Weights of a small transformer language model: vocabulary 8192.
MLP neurons of a small language model. Each row is named by its layer, matrix (up: input weights; down: output weights) and neuron, and shows model dimensions 304-431. Each number is 500 + 50 x the weight over its row's rms, rounded and kept within 0 to 999. Numbers have three digits each.
After each neuron's rows, "fires on" lists the tokens most often at its 100 highest values on Wikipedia text that the model never trained on.

L7.up1213:481546547536555485563506492669538541560543435588465541554401473535514572563548497473524540559499513495501378542413478519445482502430487491362505436412469559499514498527467431490536606548470476509498522423510519553510566396489527492463544532420561486492475448431513413567506501531537530523488505544543520530495495418602448521453415453430546490517387441571579470522410509468597560512477
L7.down1213:404502523446404419483566426619516395485433509509517484465474487470519476434508446522516520528549404472437479467442463491496483566493500630426526555424493539481451560416426399395574431426528456480538454492539500473534423471532482558425485500468522501447501488544520504432516446491509443452482487509519550540493569509463432457417498534531384447454418539524500479458485583488589454553544
fires on: "–", "/", ",", " (", "-", " -"

L6.up320:452474553578509394545539429400507550547526412552550500436455565419444504590481475484486541449520554572493451534455473495561488475474459517490526470473517519447461397473469483528537525476506438618564467507480497532444509520521481541564544444463526578558457470354455567487489527558512552602516427494505525462471450510490526638486513488462476499520348453489527584484485473537620476530489
L6.down320:447586472466493572510482431489550583474374475456565431567554463577537438493481456559529463490518473531516538453558445534515474589488517466441559594508462490433469448389570495490473596469476561562410496485490521461491449503469469486511495588512486466465479577554532540469506449574576471445489470538488436556510451493446524430634239437475508455484574449460532496439521454402373560568486
fires on: ".", ",", "=", ")"

L7.up1023:522603528471446560518498563439490503398491476476507482365465569543529489481589442566560538474573421557375529620480575460446443520485513532483428414602473497476579507476491471400460406469561444499542549473539588475541582534503498557530526492477552549556498412564514380451507493525413475489480569581488552481375592470463487538465474541462540416544563544472455442486525514511605491469469
L7.down1023:524472495511456462598507471470537508458555399477522404433455495525565520536523488522587480482441463518491492489600479522441499524490434681433439396468517491596490543514554469559438519453596563531490491543547540484476439490437525550561562537462451453508534529477488470526586482600573574528439451426521540455501468554436524493528458500574505495531461463436520473523606421416605526603536
fires on: "-", "co", "ort", "ta", "'", "p"

L6.up426:453535466521518463483435408549482513508481528584524512488529450452568573451431458549392480392523444500487507487467488494507518529452495416588505553525562562472589564543440497546527518434454450549509536457493510482487593509528451601606487598522526546532542507470514432589555560492518587431427631550562524439433543441449388530423434448530562536486428422512497562513477531486519549565489
L6.down426:445500517561540532540503463502493462465495561523522540505474587446474509506587511572512448459575521532523500416449613576563523486490526530460501545641524497538550537473460549481410515502472464475531550483534572557500434509536465419429502499598449410534514557392461496456485565405423517495510528469501576556470556493547497472487157545560389513427432559473520534485502494521490521491538
fires on: " that", "=", ",", "ram"

L3.up1735:446499540455533488562603511432528431599482571470440489511586479564475541432463555532539479434557455624552552446542491553440507519484509482516470587423484486495525490442394531506440392485530574556509480564536515610495561445415538488519523563590407427394528547459425530508437441560568547571500513522452501469463479396468456459458431615480546454498450558526537461474488510457519437584534
L3.down1735:540456538441531466563496493465546502536517449454398482499543542557562566489464482503519425465567401518620428477512366625549478552554545435518486537506503502511555520487411466543527405532523542521428487567601539522508563578365536466496401569512432450466533558502408503481513540469523461527506536477423495517523445442550454546473495574415586534525534580490494477465542500607368422485469
fires on: " John", " Don", " Ken", " Jean", " Georg"

L7.up1182:497479479598533535419483543627587506464506385474448534502537619483397480517496503427419474520535461389494527529566560558544451515612434509527493544495493508558565547550443449456507505446483487463614601444560507521509627539499470545562483471474491518484582456449463554439483369504450466548522536551514409504455471523509519523607471555462454471404583449591465614573532541484492519565520
L7.down1182:517512470471549474485415560511481459504473509459472497485555566445572467509478519519549517579565435583531384473490602464480496525456562548519456457510525415516482502533532508461436572503463419609546476462490481393476485489438518524507447576495458523462441516541492513395502434565565452514497474566506580504507472510439562507430466516531514460451474619454444549504433437541550595481521
fires on: "s", "t", "-"

L3.up1208:435597441567498489411549507456454498500540513557504431479481527587554513547519453539443433518443450512530465517589433538518470594453535506496465528450526503514399576454454463458508379445512566589536539469496468555523549528496530505350465556551506417477519504486498505464464593484471527453519533554528514533497515483492503497465507495571617450553482538478549454454564650493495475523553
L3.down1208:485582459544537443489450553438432488518562554514422521460507580511528522468470578498440483553372499544547465457592431528556455526513572470512523496472507495513510549554418431518529452556521573455516439446468530589453559514525526441332516433473502403470510522446433527442489562512477625457562534408486460534488529416500467489431573512500563507525579537539485502430531603440426393437604
fires on: " Don", "St", " San", " Brig", " Const", " don"

L3.up1577:479535501490523564478481575370514488473431455535551353449512475539497475499443493517514453450412507519433404442574506411557553472513559458460469598517486551528507547552436516551430439498490463541415521570487554490576529501488489484512499553568453520513492541479551535556509549573471465437505575454485422543476536586478512585503470514574588469531503630538494483477464561506481420435405
L3.down1577:460514579475492464512509476496455470512542537540509529459499473510521508453513502520516482542525525584482443461506385489434523400467450577414426585574503470518552511500545446585518475495471394522551486511482433546601520581473509511466514623508496467508466538489566543512444494505474451528497502494487499550455473473501554566599482521393597454496400532495524553478436485475511447376500
fires on: " W", "W", " Wa", "K", " K"

L7.up1600:510572560560597507527480436531546464561408490428505545564408560523483538519481451478577518521467557590457554494421554473507511391494506560411504458425517488608459554524505549453473513490445561436579544449605559548445491433497465546461533444552532536599458409553475475462437440495492561513477541554467558540567422450468383533530548493459485545493566493491526508502515523435599559497448
L7.down1600:450508521412529605506414502553437414553482478631452508481536532432490551482541602593538567494491405606493456489421511520482486497618491540503543560502463452470455554431460512502522458481528515524481434573472522508498467498609549478460524513466492520485539529528568480461445489480549457437428586573503494406448566484566441477438288431576496480434506485463515537500472484539320449555521
fires on: ",", ";", " and", "-", "/"

L6.up116:491526511482489456455430480486418508503454384540577470452460502521554525627484447552532572406448523518423435578488522472441493547405602504552576557521494501478592563497488435523568598480564522556489396489413459439439557582560501531500497461552552524523518559445471569502450415506456542588378494584467419444528559476458503554530418474467456553417466570500518541476448582520549521499496
L6.down116:557560413485425527545462453407560521439524474451465470462526468462511395437470509538498476430525522463443431503591538465502461482416498475589476477426471474495457471426563529522458524453474542531516449408455579481519487450506545489472477502463486475493490471558515515545434488618527453460380488560438503545516446483487537569501459538509455517498457532500629574457485476452579507420446
fires on: ",", " is"

L3.up415:568446626428490470539515586515482489595431470586471440497377489456545452507408554495537531533525499497459564501507513585541561533577477462455508505461480476442440515578529507512445504568507595524509538547519430547455523479480569632502478488518627449577449457403452501517491465377483433574488391502508501635493593492527647509418519507499514507483551505473461581550479521492509528520513
L3.down415:550544557441511428635476466504517549636467495516438489467478390550511546484405530483536422482546434495485479475562528547468507574553475542497499556513363437490461477497499527549473465644451552511557540467504463512420542480561442576513476533500528446557524511449459541417576522454500420539533556518575427522559514486638522504411457527542519486587415594485529560490465428583512533481487
fires on: " Th", " th", " Son", "Part", "Th"

L7.up889:489369424531511482573475588445539513543517427496456512407512512446430483455625454550512478595456506432408489443473492568422531517537660502494519493378567615578583531600396492428462563486536455455527546417489477458488465537506446566490522531468404551473545487501558501555509369518473465554486548549491438447450470481492522448525486555430475454552528502432468520556507540556492511580463
L7.down889:441534493554468500396549537453423440511614530552456454480510512553504502525487506421520576554459507509495421472525562483500506492505556494557447559506517450500485444552412465507469482517588503459495483580496504494485456529492464508495545519458482421439482522490483551415471558480529569515428557445497525634434488504525434454536363474458531447507507557501525493484525551501647545488525
fires on: "s", "'", "l", "n", "al", "ly"

L6.up373:448490501580505527664539528588525606545553513577575479441442518579494508480593572479581562463497442426587427485516509468596509436456489552527582433661490480528484554479514493465538560535528481522489487386432505456422482424502511493547518488498535588558484501429512526503535517394531514452572483536498582477465512434527466444465516418451486512544661433416461472527586541414451425464502
L6.down373:497553473480454510591468616482623466483498551515616561581425511578569600471564479438438576497504478506479446503545485504541545489464546497529496493584489540467511453413482505421551482505530478595575543435509542525493449431615521505557568476514452487546433496498506514464394521446532516462540519394455397395545460445475467458501470390518507548411483518533555469444548494524497493510525
fires on: " back", " over", "ow", "ss", "own", " up"

L6.up64:576448505544478515516518496495440481494560501524491553403434525501431527505525482505481394570477405462484516484563431527635461486501507548454567479468421521587468396578467468434517547517437511458526533501525519606541636511482541531504463483514531470522522407455497444486511504478547476504494500460439460494541507573506472528613528458446542456408558465487428496494542461535468556622515
L6.down64:478490386478499538421516438484490458538513427388514458526528515547504527459512542434495391500590525413491491430518464517397532473442492424599584513468425524493547506403557488532501550473550470454457468491441479519504507481451461446539616407523495469483453545521503512499539471450512591464626531553593424475547459453485471523510538580553490493454597405451434522448511483409466497507509
fires on: "t", "ba", " with", "le"

L3.up908:470581475542483453454532563447528495566470562551496519507516449551568516509405518555437475416476541488463510512582471503461518471377442451459517532477443451542470520521468506399494523571493549533497511482455490470563553469419500527522536467526460462557470489552388467526575566514413521524553542500496469510591463389509469500407460525488600525487605582497459567435586545464499486640636
L3.down908:503551413540460494425589562460473507520465522502448486440431474455599486505418539542360516512563592486464506513546490485462583508453557493398476541500461480585553448506426506370540545543426451466564531435478554525507582430530554583507489395521434467540497648469407546485543566515455504617545578448494453481484492471493506543485502531482526505596532466488474536403505593552499435496610
fires on: " San", " Don", " Run", " san", " don", " Ren"

L3.up328:382517584590525481529458515398530466560462539528458516549525506481448545524404519496475480494534522495525419440468479521612570478530530491536473550539589557438489565528472487541422422448515463516584542562501464507468531486466408438527518430521560465362485511463508631523500611482538545497427518494413464488496507478518411574592438507529547499497580593466541570457512595591468493431533
L3.down328:486426434511483504485505498409566464542560585550607528508537444491436509453473513538471476545563532491561489405453485498611489472514479553485468486554574389509534520536542421527544462537515460450561527563494490511572566472407455512506525528559468461401536562512526496568466605519410520541434520462560410529506545457519511611532459543512655473551431499452606673494473473589466419507576
fires on: " W", " Wi"

L3.up650:537469518462511562548570458451438454489415491592431404568500461504471509475444540552499480569460488594518478437540518482455507552409486540525504446455501453427530439526498499528554443587558613580465513460479508566478585525455473521485488514535456477406453569392441491531382563505590513435483476482560476528528477492440469508567405513421529471470386457501450486500469525514520423539557
L3.down650:547436573496515546534495480565564468481406462524491378530507515508514521507513528492473507540482465525506465518374482470472419512422486533492442435565497439438586473502393494436564493564557553533517472477551462476470580555403462453516471547498489443458339512520477493491468471557583601505429530410472536503535466495493430491454402481399555463494459505440466456530536499526476396636522
fires on: " Ken", " written", " Jean", " sent", " assistant", " hundred"

L7.up1109:502462465511498533451526581549429500449438367481564467558573488549469435472368464470496484446539511519562588485548510537482654480517519541512459480463498524530516506514532523412481457474494519365497596474494512537477508425435473467586530532447525464531521520500429562539519471443474491500502517469451494604482442519530521406534457456518547500519533476581430576496549565507615508576442
L7.down1109:487435522477466562460529452471479492460535542557448481568434486533559552608543471544506483545462547530521552424491515486488400536547504526591577574538604473514458573535482523494546630432524598528516497546530435484526502508500499532501537471523512512493469464491551531532535556481469458526521523507529513475476477471517517402480567571431499548602523467511478614480493512518530500470543
fires on: " of", " for", " in", "s"

L3.up758:523557510532483467494411515502497526472480608458562454513475472475524537545437501469500476462481542477494441391457399546467538504540472507572527556584460540494516555580536517490476462520544494495542446560504513505532476477532496450508551614446623518451452385484518585478500611480443553462459506419497566453528595403515486561575429529477544512526473593536511585505469460583519598464467
L3.down758:499491483518503518451407483469530454541473609535541481450446448522538454470435552470465531518504476513598490449454510538504497572521457551441480507549442543486565518495382429483585531581553481426569465433495495462514447459491470512463581625433511473496513493411487618491534461477392525498524441423486547507423533460514531583481512536456497451558491460569491518502487484527488585440579
fires on: "W", " W", " w"

L6.up459:601567487486489512510503530574532491496502482428521535446415443538552424601483364465465442422445543504478455425443439544450423466430471509486397438445461531652561500500481498479544474389439531482571560565549574548478544522525496502516510575420575529595455482532514520461510423469511438572464470491433548576491505461493559463425450510461573457553461586451549505572556562555557535505495
L6.down459:392543632471452510458444548548517563544576480517497628498516517466548492482561490546306512500497479510519467521504445518498584504454504524525531408470492508551515485413549441461450423509448400480483555457480467517527474520443417529530477397525462496406505578471557512480467453414524457488506476367528540535480522475622577519541439477448384439478431438458495531451451514490489506448531
fires on: " and", " |", "–", "al", "-"

L7.up700:483528536485515436514506482462509522470491448536510419508537475461516507506524446433500495402495403486543429526517534465484456539497585462580558495494489553460437528464528489541438479504482519537486466409416473522474539486442539511588561488553501464503471423437443547543506566492438486485403507527434520519462534512474462571432424484492471531516488413486477496475536516541523494539490
L7.down700:470432410435476532550513472565575465366468459520471409548533559508497430416475526500560511531562490498471474464571468539531601522487590508498451481511497509490462481569464489444443506560483482516530571440554601477525431458475486462521479508445486468494432492496565508436500571504460531486563441462547534468449418431579531396549316442495619517459462531544506482445519522527524498444506
fires on: ",", "."